Weights of a small GPT-style language model, trained from scratch on English Wikipedia: 11.6M parameters, a variant of Adam for these matrices.
MLP neurons of a small language model. Each row is named by its layer, matrix (up: input weights) and neuron, and shows model dimensions 160-223. Each number is 50 + 12 x the weight over its row's rms, rounded and kept within 0 to 99.
Before each neuron's rows, "fires after" lists the tokens most often just before its 100 highest values on Wikipedia text that the model never trained on.

fires after: " |", "|", "-", ":", " "
L8.up590:69 51 59 35 35 64 40 57 38 60 30 49 47 52 51 32 44 42 50 55 35 36 32 55 53 46 62 61 36 52 55 28 81 58 52 60 57 37 56 48 59 44 41 52 58 46 40 19 39 64 67 48 57 39 53 63 47 35 50 30 48 40 57 41

fires after: "\n", " =", "-", "ical"
L7.up854:43 72 49 48 83 59 63 37 44 60 46 60 34 57 27 41 66 53 58 57 55 41 48 70 63 56 48 45 53 41 53 53 54 47 55 46 50 59 54 62 39 56 50 34 50 62 54 62 54 46 46 40 47 40 72 67 63 47 26 42 52 56 50 65

fires after: "\n", "|", " 19", " "
L7.up923:33 42 51 43 48 63 46 65 22 52 40 69 34 54 36 42 66 60 82 53 37 38 50 46 70 52 50 56 49 32 51 44 62 47 43 46 61 58 61 49 24 46 54 69 56 59 68 59 65 45 48 60 65 34 42 76 48 34 16 40 73 80 49 48

fires after: " ", " the", "er", " f", "ju"
L7.up674:66 47 55 74 54 48 50 45 42 30 71 45 43 46 62 34 40 50 62 65 62 47 50 57 77 58 56 61 67 38 48 37 46 75 44 42 44 46 25 62 32 58 59 57 46 59 34 62 71 53 51 54 56 46 50 63 48 43 52 33 64 49 59 46

fires after: " re", " Re", " w", "re", "s", " "
L10.up835:41 60 35 60 58 50 56 47 38 50 60 53 48 42 59 24 61 47 41 76 44 79 57 49 83 58 63 53 46 55 47 29 42 66 32 27 61 76 35 53 49 57 40 35 55 51 54 47 40 52 69 30 57 38 41 46 74 49 18 50 54 69 38 78

fires after: "|", " 0", "\n", " ", " 1", "N"
L9.up220:57 23 58 24 51 79 41 49 53 61 36 72 66 33 55 42 64 53 52 43 40 26 34 38 35 43 66 67 46 70 52 45 71 39 47 33 55 54 43 61 53 45 57 51 66 74 23 60 68 53 62 56 40 45 51 61 64 51 29 45 45 32 68 42

fires after: " F", " Lu", "L", " N", " L"
L9.up429:36 56 66 48 70 61 32 35 40 45 39 36 23 60 50 59 56 56 47 50 57 36 52 82 73 52 57 70 46 41 46 58 52 58 39 43 55 63 20 47 53 42 50 40 31 53 52 44 68 36 46 52 33 50 38 49 58 67 45 54 47 63 40 44

fires after: "\n", "|", "-", "=="
L7.up300:38 58 55 62 61 68 40 52 32 58 47 38 33 58 45 47 46 42 47 48 39 31 63 72 76 34 56 45 54 21 46 62 63 50 56 64 60 62 43 57 28 48 62 53 55 66 40 76 60 32 48 59 51 51 63 72 43 48 33 39 64 61 54 53

fires after: "|", " |", "\n", " +", " /"
L8.up170:47 33 53 42 62 66 47 52 58 54 46 41 48 37 64 52 56 37 50 67 66 39 26 41 59 50 60 59 33 54 41 41 64 64 52 37 57 49 60 66 61 49 60 65 56 69 45 65 48 77 65 47 43 46 31 49 41 40 40 35 52 47 74 30

fires after: "|", " |", " 1", "\n", ":", " 2"
L8.up565:63 39 56 35 46 84 38 59 38 45 32 37 46 69 36 55 36 43 41 37 63 31 28 36 49 56 57 41 42 51 26 45 45 46 45 53 60 66 49 56 38 46 58 61 72 50 38 46 51 40 62 64 41 33 64 50 53 44 37 43 61 57 72 56

fires after: " re", " "
L10.up323:51 34 63 79 58 76 56 42 35 23 53 46 41 36 51 27 66 32 46 65 45 79 45 56 81 57 50 70 63 39 38 32 34 54 47 38 43 74 40 55 33 50 52 65 41 58 45 61 46 40 46 49 56 47 50 58 76 46 22 54 35 42 61 65

fires after: " re", ".", " in"
L10.up668:63 56 59 53 49 60 64 37 45 50 55 56 20 72 34 25 75 37 53 46 62 69 64 50 59 65 63 62 59 39 46 40 54 39 32 40 81 50 32 63 32 45 64 60 46 42 48 52 54 53 46 71 69 38 37 41 45 62 38 53 40 52 49 63

fires after: " ", " (", "\n", " \""
L7.up30:50 52 71 48 40 62 45 47 25 39 55 58 57 48 54 33 65 46 48 62 46 58 45 54 67 43 47 72 55 43 25 35 63 61 64 43 46 48 30 52 47 62 33 41 44 54 24 72 45 48 63 50 26 55 43 52 67 39 38 48 42 62 40 57

fires after: " ", " (", " |", " 1", " 2", " Re"
L7.up734:55 29 55 34 48 61 41 62 36 72 42 59 49 70 47 42 45 53 57 63 57 42 66 54 44 60 45 54 59 64 36 29 55 46 51 54 65 52 29 56 43 40 34 57 48 55 35 67 40 58 66 48 53 50 45 47 53 41 22 40 41 48 55 48

fires after: " ", " in", "e", " every"
L9.up798:35 61 51 54 56 77 42 43 50 48 56 51 57 44 45 45 64 62 54 59 69 63 49 48 44 55 54 44 53 44 40 29 55 51 44 58 66 70 55 59 59 53 56 52 56 33 37 64 57 63 58 49 59 36 33 49 53 41 41 53 51 40 55 57

fires after: " L", "L", " F", " C", " D", "C"
L9.up183:37 69 66 58 43 56 45 05 36 53 37 48 55 67 61 71 67 52 65 59 51 56 27 64 50 67 58 62 55 56 45 60 48 57 48 53 84 45 28 51 46 27 45 30 35 54 65 44 72 52 41 48 47 45 27 46 50 26 44 51 40 50 65 48

fires after: "\n", "|", "-", " 19", " and", "ver"
L7.up324:48 43 42 38 60 72 33 58 55 61 16 54 39 58 58 41 54 45 62 62 56 60 47 43 47 50 53 62 42 53 56 49 72 53 47 40 50 53 46 59 40 39 44 60 87 76 36 56 46 48 52 25 43 54 59 50 41 20 34 29 61 64 65 44